Weights of a small transformer language model: 7482 steps.
MLP neurons of a small language model. Each row is named by its layer, matrix (up: input weights; down: output weights) and neuron, and shows model dimensions 16-207. Each number is 500 + 25 x the weight over its row's rms, rounded and kept within 0 to 999. Numbers have three digits each.
After each neuron's rows, "fires after" lists the tokens most often just before its 100 highest values on Wikipedia text that the model never trained on; "fires on" lists the tokens most often at its 100 highest values on Wikipedia text that the model never trained on.

L4.up469:510502511525500464499524520495505468498489491476504492496513520514526504520460481534505513517527499549530540507501515496522452502494516517498521471512498541491506482476503503474528486511473490507480516538481482476474542539488510492444504519476500468539471536529541505454507509489518514516475502500522492470540589470492476472530524480509477496484492499470513494484467473474500558479475495492491472468510500552467477484486510486532532515523502445501485531497532514508487458488498523468508518481515474582482491515516493493523434463547500531480507537466507503507518558486503454471
L4.down469:477486460530523485491503499508524481493540531450499534464480484496524484489526483507457505540588498501502556517469554515501533471486508534501523512485519428485515552545509475498493514481495541539486486487495478487487498514518466490524512501512513511513488490509507477488499489498477489505488519498479453525483510525526521500481499459501518447502477472513531507535468502507475505483501466574510493520543524479456528494498489506545529495515513511500511479507452536510483480522467494522479479475497511488475435491508518514473515529468515495481538479508483520533467518492476495549
fires after: " 0;", ";", " 1;", " |", " 2;"
fires on: " 0;", " 4", " 10", " 20"

L5.up327:520514471484497475471484538527493469498503510478519513492523496534482476477449499498500542532498480486531494501532491509525457515512461488491512455519499510518512488502484516474467516516496527502552499527501476490499555521472508475518513505510518482564480486529499541442470532473490531482521455513506512512510490442521506490477488521512494520506499543492515479468486522484481494447493482542491506527551539477482521493510480512540478486521503477510517511515549485508488464502527483515491477448523487572476469484479463450558468483491482475485490490485477503493467527480505483490
L5.down327:531501461526448470506481506502527515488514516484535496508497483485479512439517519499477516448523530509561503509492516511543509521507500513514529485477532549496498520512475502497468460463496562499487447503518496505532533520504499508470502539501457476487525505519465530480531518483502497457513479450520518525500534512503496507481517497526485518513473511512512455495496527529457539478485503531478517490555513504490519499474486479548485483540511549507549431511471461512504476429491503533471467434525538471481517512532544506525477507514501482503488459512518508496530500540492462473
fires after: " 0;", " 1;", " 2;", " 8", ";", " 5;"
fires on: " 1;", " |", " 0;", ";", " 2;"

L4.up428:558496507499478510555510496505500484479488505506544484510534493481518479502480511523487469535529465525513482513478519488507529498508535464500508507497565538499492530487535488518518477525500444460552528492503487483515519510493521494530505524529498426547506561463540505498504503518478526535507496463516579508502531502471511505462493502495486508432458486505493500511526489516519527517495463527498460541543495478486448471516484478494472470503509524479512526520477510470487452526505465496502500478522500526458514499535461532527496453510474524491486480459497539473511482538488499531
L4.down428:490475557475478529500471505512529493503524461504514425485502505485492492466518522519507454521373518499496487503486481475500529487494520442507452520473469510542508508474514518469512511500487496500512556500474449466484500486550522488514495539495490500518577522507506464480517473508566516530509544529516509493470513484498473476487514487508512516539498494482474487517510501532538492493483516560522505480482509479535463512542504508487531513521488499513477469475499467503494523533499503507483494489535513482501490476468510543482505511456510517495505539494523535515490469455470500498
fires after: "\n", " (", "'"
fires on: "|", "born", " (", "\n"

L8.up1252:502455496502468484543500513513494469505475486527547477519504503530521503503561531477512539567500486530536508532588503521510483523480512510477520504506510505508465483555524514531508499538504441509484527478489510525504489494512507484488485494521468507543496512469511534508458492497486470467561485537543502452533528501472497527513540507513505477483513477499479511516484525498513498471472493478459452512463503520525491527515495473502522550468519470456485541519516476461525505457511465521432499492487480530473530506517455494510502471517525515492474478491505507478516488536501502497
L8.down1252:483524492479501544502507484490463440480478476524478508464543489465505484510501528495518531510514520541460523478529484493506458530531473485489494441516501508479493512528514494475515486518464510531500519514520512476479473514493446446483538507514533520463496485489535541499512471489480516556508490513496534504529479487525506507501503488532525516480532475474451522527522496506498497502516500507536455461494459531526508469503501534490542486489499518549537486472481501485492504500533529552435545510472485528464479498514486511503494484511547497505479482486480473528441490562473490499
fires after: "\n", " Award", " |", ":"
fires on: "==", "===", " for", " \"", "|", " of"

L2.up1122:451496474493497496492534520474515537537492536524488502473472534498511433498500527511514528502521482523492511454507522471503513490457490558502461499499454496494491516529457483510444501492497529524505501502514489493516509533455471501471545510479502497501459511490530547516516518471482516474487458488457513497486493484542469487449506523507503546489486518547488512449527470481502551493485469530515513527494497487511507506490499490426483452492506495497523484514486463505549507521511534493521517542479516504521461477516478530483516514524460471473498543520494481522493516520537493509
L2.down1122:511520505502521507527520468472449503508503483457470504523536530503496511513506514467516504492546490496484561485481521494511532506491502444526463515507484504539516472516496468536571498493515504484512458491487504464491500489479489505527451510536481515476513553505480484515435449500478533439492545500520546490499498494509538518455511541478490475505497501486491509496514459494501518498477515478495491462498498504492489469539517549472508472484487519490522480494499507520533471498495495506461475509471507507491472505534510464492537495451505519492527507490496466486457499525502475484
fires after: " 0", " |", " Goals", " Apps", " 1"
fires on: " |", " Apps", " Length"

L4.up309:506490483532517490488510493505533541565518522502498507428484520520491474459441473525532506510537519495510485528528481458561513527477463488478523500522487549501476480549469495510465489491530508487508532480469457538501558524467499510491512512509521488520506506507504493499500488488467483480526488483486532468505511488463521465503477488470482528475481462523540495476532492537474522512475459560495482503491493468453529486487512489508432472497525513494507483504513466498538470503504531490519545461488477522482519489530475524533489497510535456486497484492526504511530575479480464475
L4.down309:485458497558576500509474525488511510496508515505509524515488513487447479480467513508494497479550510502496527506499565445552507535512495508512455523506487456479517548514474536466485547498466492497517453495504481468510551526438496473494514513509540472470516504474477520489461509508498471505487521506497514545477526491535532532500498458496540482498489504541523455494528479499489487453506492510510497468514414508503505459505494541509517474508518526485505482497538469472526483537507531499490502495481551490489453505510503499523477531494482477520525497534507546537530507485500485533
fires after: " 0;", " 1;", " 2;", " 4", ";"
fires on: " 1;", " 0;", ";", " 2;", " |"

L2.up618:479487497480479480523534510495470455455485559502479480478506513496492537538499474526508484554509507491525473532493497498484512465527474530493547502549469491475477496537523515490521514497530486509485555546484523497521501482494541481492529494494483466499495500514528494540512540465514489518501499459537495506516509489505501499507553477513506577527524500487508478517471495499491485501508553486503482515532504515513506490529495493455459523514500466476489544511508475513457493496468501473489500484448468508470519531498504499514486493505481494495509543461463471507483495522518478510
L2.down618:505504527540467493479499553507521532491489479468495506537502494542471530479495498485501536484526454510480505495525509485466506519446483496506479506486478489549536506499490473507487462525515460497471489479494496518470536519533458513503502523494518509499476459482486487510478498519555515519451486510502543500525470525488511521504474534441518489458476473513519542501538498525468503496506467514490479510485522494510474471477474452536503488493501471506525477446498504495499495493498454512509537477581481522516523526552489519536515498480475533531529493521566461532504512472515486507
fires after: ",", ".", " due"
fires on: " but", " However", " however", " to"

L4.up9:500499520466483510523525477494520492475507505487511525454496516495538500544536516532445504527504447478484468477496476489519557548530516484473538486538475460471539522550491492513499476513508512493464484515538497517496459483505544500503465512489479513497460494495502504511461429497523515539506456499542503473517498451463486532496479499490484532506523543507494491517493525505533506494508502501483534517513488522530504516518435492571505491505456504492459468453464480493500520523488494514505519513455522512488500556458479512494507519524447512550522483482473441508472502491528546512
L4.down9:499457475503514495503474502508476476506491494520532481582495472481489441458488470459544486494522527509477472496531511527486506483522540568484497533479548542508520488503500505490497463508521483499516491538486487501495495493503464500505502516513459493518492496493554478538549461491449476511486506525474525513490521516495484472477505501455503497502543469516504482485516476511520515503533481516482507484496511492525476532499504496447471503502483523450502553499449468508463474472499524487560499494524496536498477467529492475507506493481514493523490523529476495521515510477469523470
fires after: "\n", ")", " and"
fires on: " ", ")", " and", " |", ","

L4.up760:475486495486480515539518508478523512529462529487489495452505520501500509543518494507481470525499493477497480493459495458471507511498512482437531494544481503491510497509523501516467500503570477512532538519495477469467464507514524527492461534538495466556468508519486464518471491507501504476434474487526494466483478455477501514497456498482502558508486477499513507475439481528516450481511448528559555531476518532533501524502517526491486506469530482513496505518478477485512549522460509503508473502477534526491497503492513489525518469524502475514481521486493482484513481448477502505
L4.down760:512466499499465499496487486498497513499541480489515508525516521533510511503472463508473510518527487469496497512521511496496517541530493547486493495469514458503503537514489501566494506476469536533467511479503515527497484478495506452496527520491499510448503496484529509491519487510484479482535457506530486531500497483510475464476537455525475497522515511488548505502496474517468552579555500480501465475535456526509479500538451500483473508506518483504514476480488478492488520511532519482472490514540453462496498536521497550457498480505510513466496469499568460484469505523518493517
fires after: ")", " ", "\n", " mm"
fires on: ".", " |", " (", "-", " and"

L2.up1158:519456516517469488548525499527477486511472504491524465523533500477525461499528494503519489549482436483473478524499477467491516509516545518477518467519486560485514512496480494532511479507519523447465488538492505453504483520479484456519497508496447465470517510490526509479481481518519522484465484503526534472501511439526484496492561505493478510456482522457519464507520483506577550507523486523502472512477524547443465517543521527479495521499445505501563535514470488494471507505500495495470552493504476547508541506484497502493498472525471512492512510506476464521515473534491471549
L2.down1158:494480515510507545524513489488478490501496447512483483511481510442502478460483556491503513497466495492507479513478528479500547482489489516489482536502492495535534539508481486490511491493510524537524513442541508525468527528526520504510477535516503530512475523524494507524511492518519494484517464505490465533516487553463503540473513521505534484488538456515517522484490485509456474474497518524529502458525538494496480494483465502465449513455500529519515462510522480531523542444471488511486480519504544499514475490526487526486534475533519498498469475516515547462536531483477497467
fires after: "\n", " in", ")", " at", "In", " Party"
fires on: " |", "|", ":", " December", "-"

L2.up942:545508496489503508532522486515484473466482561485484486472500490469483493529480472503475451540492519527512480533508459473511512524494493494482539446527486529488556462524490502516537480509521488478514525524527519467530504502490502503490511531481489497528517535510539497476495480526542518511519484501543522503502549460510465518491525472492489488465476521438487494489529522472527545462503482489540513513515483518524455496477516556496493529490510506485510583482492498463482485531486472487508507460472472523491505561554502520511506500517502484533488483462467559498558487511522496457
L2.down942:512474519526504495588549538477514517545497470546489480509476531441487477480453478495487449512521508499518469479479489456508525455521497513468458506526515459476485492508535510497525504486470512480529561506502456499453468489542553493517524507480490504515477507513497503504483489504517530503487487539485471506505491506472539525510520518482529487512502516494507505477482490489474508497473512496553487453523570472496485442479534492481483516471471512533525486518480505551489506531506477499516474525531515537477514470528491530465540511516495462538476512490506510517525517504472461494
fires after: "\n", ")", " MLA", "\""
fires on: " |", "|", "-", "\n"

L4.up213:470464501448489491504488519465518524527514520509512499490501487534480500491498489469488545499523514503517525469531503485464481525532551516497493524517457537534474516504502495597495493486494528499493492491551492459499497520521479537463437534450514473502489541541508512538483524507487548470484450477498468502505516529525503525511494536483499502480506511524530466515449468516508474469506502485524463532475515475537461556508513468486454497481495506518511502488483483505487488480513493490488503527471530461515531452478498475575528482521495515511476491480514491506489475449482491527
L4.down213:500504530492471505551522480521470533519451492465486550522508521504475502483494509482490520521527514465448494500513507511459529458511491459500515504546508494500514546519493507504462496492464513519527473476484527512490526469486531502571483478536559525528521507499443507471498510501524479511519484505486534476497485532510488524556481508511494469512479444504452498521520502492495505503511531521511510511502519591554513477494512551522496526505459491510488501507466511479494500477484482520480512470462497485531506468467520552468499497494496513471511487457504521471493494489477486488
fires after: " |", "|", " www"
fires on: " 2", "W", "."

L5.up977:557475505568518527461487524514504480491533524494514545457504527537494521518454468530506480502521478503529549530515480496501483489499486524463504498544480538530530475503481458462522518510514472512515505527469485485515515484472507445453509530489500467493495498519489533492495503532522513536522443503527515489497511474519498505507451520498472514496522502522521508503495514524486512528481496524504464447505475512447512493480501504545512494561524466506483497505506503489508466495488523490476523521474440515513511518558468490474479500519520475470477524486516522459473474465519488482
L5.down977:556483475510522485446506500509496511483472494502529487498516526515485500491491531486495486460538508478513514510560511518497519478467506492495512494530485569527488490475488528443481492473529540477495474489499497479525530515500483532492461496483484538529490504531495518464534524480500507481550490544511520512469466473477471512488450494551539506546472514491504507485462542509477498456520446501525519497527519521527474474512464496508512493483497507491462486529483467493508499520514469511474483485498516539514542549511487518470469501521535498494446488475500588471459522522521481496
fires after: " 2;", " 0;", ";", " 1;", " —", " "
fires on: " |", " 0;", " 1;", " 2;", ";", " to"

L4.up554:518516505482465514506535525470472528509504514463454476492505492453492475515484513508518458512515475488519503524519456530510503501532526500481492470538449481504549524527523550473500499441525523492558460533521502484497515501493527525536461513521477492482519547492521481461489464502488494513430481521494513485487519467495525518499523441482497497477473499504517503488503526494533483519519521507537512489501551547483487500502479475532472479458534465468509527477472484485536513495490482493524518555477490486465484541469488493521457482519518524508530524504534473517502471509477533512
L4.down554:544499463510507495544493499510508569509462504553453508472469490525496524516524494503519517516463459478510498495545491507534482469454543485433526487538505484458481467516499460516452521503544467551502523504472510495492519514487482482464530531514564460509481522521462493475497482484502491533563505529521532481505512527492521477539532444496508495530475509536462517468501513490458529506491460494516520509491533527469513508544496488522464441507525460506529510518527472483508510484488473553512477532461521508476473553515535501538509454491519460507499519532493476501504467494498483465
fires after: "|---|", "|", "|---|---|", "---|---|---|---|", "|---|---|---|"
fires on: "---|---|---|---|", " |", ":", "|---|---|---|"

L5.up627:487494508499464511529488496509485486479512515479489470530509518477517503504520546520492483505514505531449515481490477463543471530537487528468529484490467508501485482487504487544478533463517491480497512510505510519519483529489499513515494545538457427490486482513540492536519479458456521520507481491490544480527545483481495527454531524460503544459471493462462497503514481483513509488497490501530521518475494556496502490520480500465479496489536492516547507522499461449491493556533504487518489505522502519510503548493476469528522476511505533523495472491497524510487529517517529537
L5.down627:492510485483513500560518485499506498475487528495500503501523487494497556518495530471465511500363482545499466457477502468509479531529499511499480489508507487470508452466492504502448531517522528497478478514512491489485503517520516496486509509453489502492485512501526491504506474436495520523503483524491506511496488429522493523481520506439504453488486506456523512442485503529523491480506512485540510505473520518537481541511499504520489489461507455501579494505481508493506513515540512531508489495467516464495469535599501509496515522552480503469519534490515477538531519501519503483
fires after: "\n", "|", "|---|", " M"
fires on: "---|---|---|---|", "|---|---|", "|---|", ":", ".", "|---|---|---|"

L2.up276:478482535491508453521485509501466487501478557488485484482507538497560502525496485520477474513493480517523522531508515477505495480483496557457521482546488491442492529523511491508501533544519500516523515477483493460557449470490493484480522512487475445473472476503539517533473508531518521510466460500539506458509528451536478534460501527501495510512454480503542454472526508520518502515491447524495509528544522543462486519500522543488495514507527445497512502500509486463520499502495497475512500476494531528493560520514487521506507488532488491489484545445529500520482487502495501472
L2.down276:495506528517505525486492534544519539478553464517483496506515499467469512424458564475486504460435563492507450518481500511494503472524491544533540510510479459526526491480499477484493491483485518474475517483526474520508514490516479520528490441561499524471493513520481504466553499486485499485528513517481508537543484550482498508489506527460475471485514502484524499536483442485480490486531531449517479511484492524496495514472505501507531546492471543524512507493467538509497504503525500504473497532542444500495488502525514510481539535514507476506526511543498492478495506480520504484
fires after: " ", ",", "\n", " the"
fires on: " |", ".", " but", " after", " time", "-"

L2.up96:510473474532489510518501529496449465495449547504462458524528536528527489493512501485540462519509458492507501464519510499482465425529451497542497499504495509475498515505537505498492453519490503525514539488485465512532526493476494519484510512514481430455467466513513486493459480512518498491465460509535484468487476505466516548481452477478488534511494467446511494492574542529503486524488488489541509545563523502488505484487487473478513480499495459465502524499529498519508514520515521464508526447522468484499533528495489492496490534505462506518449558524505521461509528523523498507
L2.down96:516501508540486484482529548513512508493507482453477488524498472484509469486461529505508515497522520515504549553486560527515485562480480484497506505494521488496521508527503492447505484495498519525470485499501539567508463495504429481467523502526466495434510443509517464467511499533520528510533508490524517456471479535516463490463423494463502509454513493519510504482521475512474459499503477479512494505513539515438530516545475515490529544526521504521494482519506536535473467510492537504460549500492508530518449528541535486498534509508493503508505530501526492477481502504498517479
fires after: ",", ".", "\n", ";", " but", "Note"
fires on: " after", " however", " However", " before", " Despite", " without"

L9.up100:524486550524485480536532481525479481512474514477526477521513508515526484495540503474509483505502468538525513519536489513552532485463503495513523487500511511508471501510540487498510489515533513495513500469484521456473510500534543486513500487472494430476501498505524529498443502490453474498499471463513511505532523515496487504479491510517502542509468443497517462535520539493493536515505464506471533531546501489492479511552522524509500495491496498470544469499507509500494500494525479506494527469489499460462520455531476544518508519521552515436514513481512511459547476477490486506
L9.down100:470509487470501522501530535526516490495510495519540500473533493517571500500506497503538508493372498580514448480484501511487526486509524434496500517488509556496507526492519457499515516468497489489504488477479495509491491530523486505519474489522506515493538524510499469452493495479507522507500527483509508536520513559515501508524484505476471497477529523494508509506526479488526462508519525445511498515484532500507463503492531497495509505488510508478481526485486482489505525455508494545490492499498527466522482468506540524509517466476486486516525529480498515501515491500501498515
fires after: "\n", "==", " the", "ić", " =="
fires on: "\n", " (", "===", " '", " 18"

L2.up247:492502505506474500469493524522461503494497499470522436484543485487504496523545491504500543523502488500498516494522512467469530549496493538503482451493489518425500472501484523512508473439512513509486500551528524472509565500449517545489472534510483495524502516525482463505538489460530517496485473500504488499478493490515500506534464487489471527508500556498505495429492541444524484500508473507576541521507530551490498529485514534532458557486508489490514505498483481521486516490517501484525493512482536467504485486497510476506478454509459449446507528496460479514502486478495448519
L2.down247:497526517508471460507515511533517527476543494519444540481518505516490459472480480495460472458573511506499575513477519481507444502480528513483573467499532510521491523481484496506503527525511452508473490525528497470528501511531478433499541496490531443501506485492520510541511511506491490513505516551481502490489514509496497490495542511507512493464475515513519499513460495499479446517511525525447514471506535507524499505524461528490515515553504458517490537517488486466523509539481495476459485499474489481472544512509525539496477489472502523521495489519508503476480498486542496498
fires after: " United", "S", " U", " "
fires on: " States", ".", " |", " US", "-"

L2.up512:500527525502494436508533511504504484529462491488527476465538503513490492487515505505491542491519468510493538476496460454478502530455501487508552483548529466484512467470477489489473515500512493461464486499496502507526514516532483493488497484476505526493472565527522503467500497462488520493464493495486552500449508482508484524523484511472499497513473527572495474486522527490523491509531510545490534523459521519501526485484488529519505440507512487506508501525514466485546473479513505496499543516473481504528503520448485501502506456506502470495520498516490497521503496548498531474
L2.down512:499485495526521485469486502483487485485498492497520535518487553491494468488508493485485523472525503495488500490555484517505545513468524547475492480513509461498546503507508483547450503486457506500481478503509499466488522529583513449515545547482512511507469484510469523511482480494442546495520494504469531490502525467529543472495500498531521497515478498503516494489514508438534482480511465512517519484503506470505507507556473505532539519431490482497505495552459462529486463510459507516521497540460483517528477483481534499486520496492520522495464482496494497520456470513505507518
fires after: " 0", " 1", " ", " medal", " place"
fires on: " |", " –"

L5.up968:492495526462510512528494567485495533499480505500498459539539494538532526523526537469482526528499506504539529493528461462492480542516470483509466502515413540517544487522499521498466525514529542536470496500520476495535500508481529490498513494501458512499473480491537479471486433498476503485493472443535510504477511479454501472514472497509437461478532526475474526512499510484541517509524497480476509477538538517499528536483437500502519480518516516474506535444470523485489489538529480504476503541505466509483494527473493441532510483502514504534492480511508476505507486476513500486
L5.down968:494516494534495499544532471513505492501496529480517477532501508511494485492514506537491511470352470581467529512465527511535528479504460478508499491485530490535498520479551479508522502485522469494472483484477486481496521479522525475468482489513496507501493486494542501471511506502498518523461482557525454498462491493508528518462512479484490520512513531516527493478526490536495470470571506497468493511497488518516486529521500518496475502490510505507485518483492530483501467472514489455496510521500512502487470484507499479454483499524490500520483468498532480537472497515517450509
fires after: ".", "\n", "\".", ".\""
fires on: "\n", "-", " after", " his"

L2.up1019:505479515480497493508529533475503523535467509482499422467491507499475480525491499470488543503515429530529492511570506519488549497507518509480528497538519513482474511562515544521466484548509488491517530484479506494490499524513528491507445508510504483536487556471479513482492499495491512466520499521512468452507467467460495496496501499475493493472530494506498475441503506481495514479491457524501529501531489544472488538477519541529482501520515487484496480510508505459519508493493464487515507534497544518463508484483486536484525529502513472488493501458481472504457488496461474481
L2.down1019:523520503494503478513532454492483483509485504524481492503537516519495474510510496493521509482454531661512517501482533503500491492484468515485495516512501482486504471494530488508522520502507521512496501485467496492487488514501502529524500503498487512485474482474505482526553510503481521507547525453498477533496522465512498476505517486475491500450511512489494526491549500502481533501497513463514467460505521532529496495496503517506469480493514520533509498500498517524520508547494473567508538516524485515446481502530516524479479523514549466510502518461538508521467537527483510466
fires after: "\n", " the", " in", " as", " a", " or"
fires on: " \"", "===", " “", "==", " 2010.", "===="

L5.up1124:531490486491508518532447496469474533518471512504519488460515497490508510492513493511537462545532530517533502490522486483505496523517456489510478520557471474504537481529493447513503508493513533508552503424528478514494487513472521530491493484519504460487489475503538548520463492518505514503528459510512509493496486517456554490510512483512508485527500494508512533489531524513488491504499526497485507550522540486467515468503476476509497470507535509496509496458496518531491502474455493497478502519484490534460531479512512496520547495515528516533495521504521507413502541459524537462
L5.down1124:493506537550508454524576509484521477512527490522482496561478487491503505475474483489466521489456490491441486496536490483505461494487557493530510505495546505497465501482494538487504507483490471488456496512471509512487529511519515498512497467508478530510502515501466482480525557456480482474486506511494488498519497493526467480489474521469528537494513508491489492509474474514495482456494448449528487488471493534496428521543499484539487533477452510499524500522498503502496487549505509545523512471487515483518485508488490512467509533480552471481506515476527462530500432502483482511
fires after: "\n", ".", "---|---|---|---|"
fires on: " ", "\n", "-"

L4.up363:462490499464463478512462469473468538503490495489535473509560521528477520485515482480543462497487480543566502525524522477499475484529499480507504497544492488482511467506501521537505481494545508534518485493491518485506514511504546493510486484519500486530488523523543503489429497554524496446532456483524500499538481479493512531489475501497486520455517499521526529511515529448526544475508468510473563493555526503499487494511465491509515467455486497498522490490502508490476490526496446528521502479510527514501512479428473493484524468528465519510482480490529517498497492479489525487
L4.down363:511519478531528478478543513521465505472532503506499510528498524479503474469497540486534542482382483612505506509465494464534510478509485494488507500504483492503509489476505479475509497483490496468481490497496480526468525527538473546526525505503490532524509475515494493474544477501478528523489523540478511482511526492544493470505538520507497522552500488503522470513482459510441479507507524463522461514472454474477509518460521491507516492511521542490510522509521510508515486462496519518508507490465457509530509465525532537477475515503516466466521504495556514495520471500476500500
fires after: ".", "\n"
fires on: "\n", " (", "===", ").", "."

L11.up863:517505518448505510495485455522527504490482520490485475494502467486527530494461486484477484518533494524478512511543538485508449466475531481476504484564502511547486524483504444534457510550489510475524481525511522492508514498487499525530482501544519425496446503488527517535500556501512500482450505522471532482492527482465477525498503489504498518515423448491453524484523462495487494523517518485555520547495508498476461500518514438465502483500471504500528478490522501519503545534439518462481477482467494487491516516543482506460489495512494503553480496468495504473504482490489476549
L11.down863:485517550474424505501504478502506514484507428536511457531504518516494489537521499536535450504453500512477524582502501511539490505518536469496444498521518512511463521519515544510482520492501474506493540492494457512489442477476508476552476514524540489506518490479486511525503488454538483556503490494532475503536542477496545496542489484499523494479522479518509489506533525485505472431491460486493469490522473530466506511509520512516480488498511535532463567509496547496504513467533493477478526475509525544511532504484448468494468476510517488508495552490463544504499493499505511485
fires after: "\n", " 7"
fires on: "|", "\n", " |", ";"

L2.up983:490489470527474526481554530493512562508469519502549492486496532509513504521491483498481520531517496548459527533527516495511509522483509531476489459499484490523495517513491453493492512524507474469504504544542498490494519512461505496482497521504501498472510482504520561485538514487461494464511449460495482489516513510512527525496503494543492508466502529529507493454549480466495471503464503529505511510486531530458464482472519465521462531489501490465499507462495510482515495487525536497490509522479534519487561484469502474517495535524501455541473500497503485462513529465435494454
L2.down983:520484531502454529489494514443487497507466525517529467509440498492502447513484499504522495531613513486511505508484523505480523497465461505464506462468557478495485483515506490513539482471474526485470492499510484486478544518513482497502466505528529480482526489480489473529477536497461521503446459514514501504494468492492531479489460520551492531515474494492508434519488506518491513500498515530472515473492478496495490473536483478502531533500494526491468475456529500537505494448506511476503488491524523488501508495472493479469509501472450529519522546505511461510515496534479475511
fires after: " the", " U", "S", ":", " |", "-"
fires on: " 3", ".", " United", " II"

L8.up152:498479502511452508511514544529480513524446499483503471509516510504519529479510489489538526510486528529511497516481485485507477491556472488469531492514444487512525498498523489462517539514544498523505503509499465474499532520497515508525522560475473509521538528487566510477494506492483518524509459529538526483486514499479529509496486498511486519445514522490504496493494532494508541483504472497489528520495479519456443513467510513525506489481534506493536485477503493495484499481535477513511543503513554526476499536468464484520494435523509532525504508471515513495548513515492480503
L8.down152:442492530510511538546497499537499473470523488497526483519483485478493493496497494517464494512247528584505513534493524476477515507465495453491500495497482482506510513461545509455518509500466511520505514518489495497532516464498543500493508506534496484491546475470558502483503481465511536511504512516481516510493469484506491528481531478512504515521492506478520484501469509544471511495487509486494496474523538517541454503505494498516477527495513511496527496481510509478500496476501475513478507472456536479478523496555510482495523484528494489497487510484530494524506487482491491498
fires after: ".", "\"."
fires on: "\n", " |"

L8.up1109:522490537484485484512509496492503492518475532499513480538467511524531462515447536514529467504498468508505448483497493515508525482443521537468524520517528505437522496480532503516496500464487465491487509516495512491498534547459500493511479533490506473501506477481520519511457506518558481516443494555520521473437522477467545498532532495502509489451508550463482515506519517499498511487510512535533494530468529536438454507495503528525534515444543507471505493509505467473473514459488481520505547502471488523478516493500483532493545445504513504476475506471474457485518537481529474541
L8.down1109:515519524488502531493528495560556504507516485510497488520493470455499468488500542539512512525437477497508470487506514495480503516489490539526485511522527488492497507501460538491454459538504535504503524474503521507478537547498507509517506504482516492507496523475511490510498527531544517525522506470516471514487476484488469484514502522463523461519446512528567535474522498500463533517530531500501517514512495536522463478471442485495465498474477530458511490497525490504479481466495495559470487536502495477514475498526499546460453497514527472520514500524478531457514500493530493477
fires after: "\n", " ", " Awards", " for", " as", " of"
fires on: "|", " the", "-", " -", " |", " a"

L2.up129:543504503477535466519565519449450508542381527503499493508537468519498508487566506522477474508519518531474526532512463502537523466481473511502522504501492515513537540480521487490502513472479518488475508481487503463543509522480506486496484490509489496489519516504524511483498488460486503488490505478497474503481539500505516501508469530522499459514515540505460522525487515503501494504519506515469513512533492508488481496537487511492492464502493518494511481498470521505489519490550430477483551533471498488495520524508512478511502494479498490481489585480561499429517565521487482496
L2.down129:477514513551530505508497539521521516526455531485494510487494498516463484448535496504501478518498478512483508475474439510454499502517538517569485490486494490508507511487458484528507509490506474529463421455475523506528460511513503495492472456471497546498508530481459482471514477494521495472511510543459507519479558508443517492502499536520524519483516525539533470480471481483476502510524488536494476461518509559493518545474479519502508485466494492519476479513485490493500543502497489521535516489480501499518493538534502500484504488512458471463500572507478530471506540486527516487
fires after: "==", "\n", " St", " =="
fires on: "\n", ".", " of", " St", "B", "St"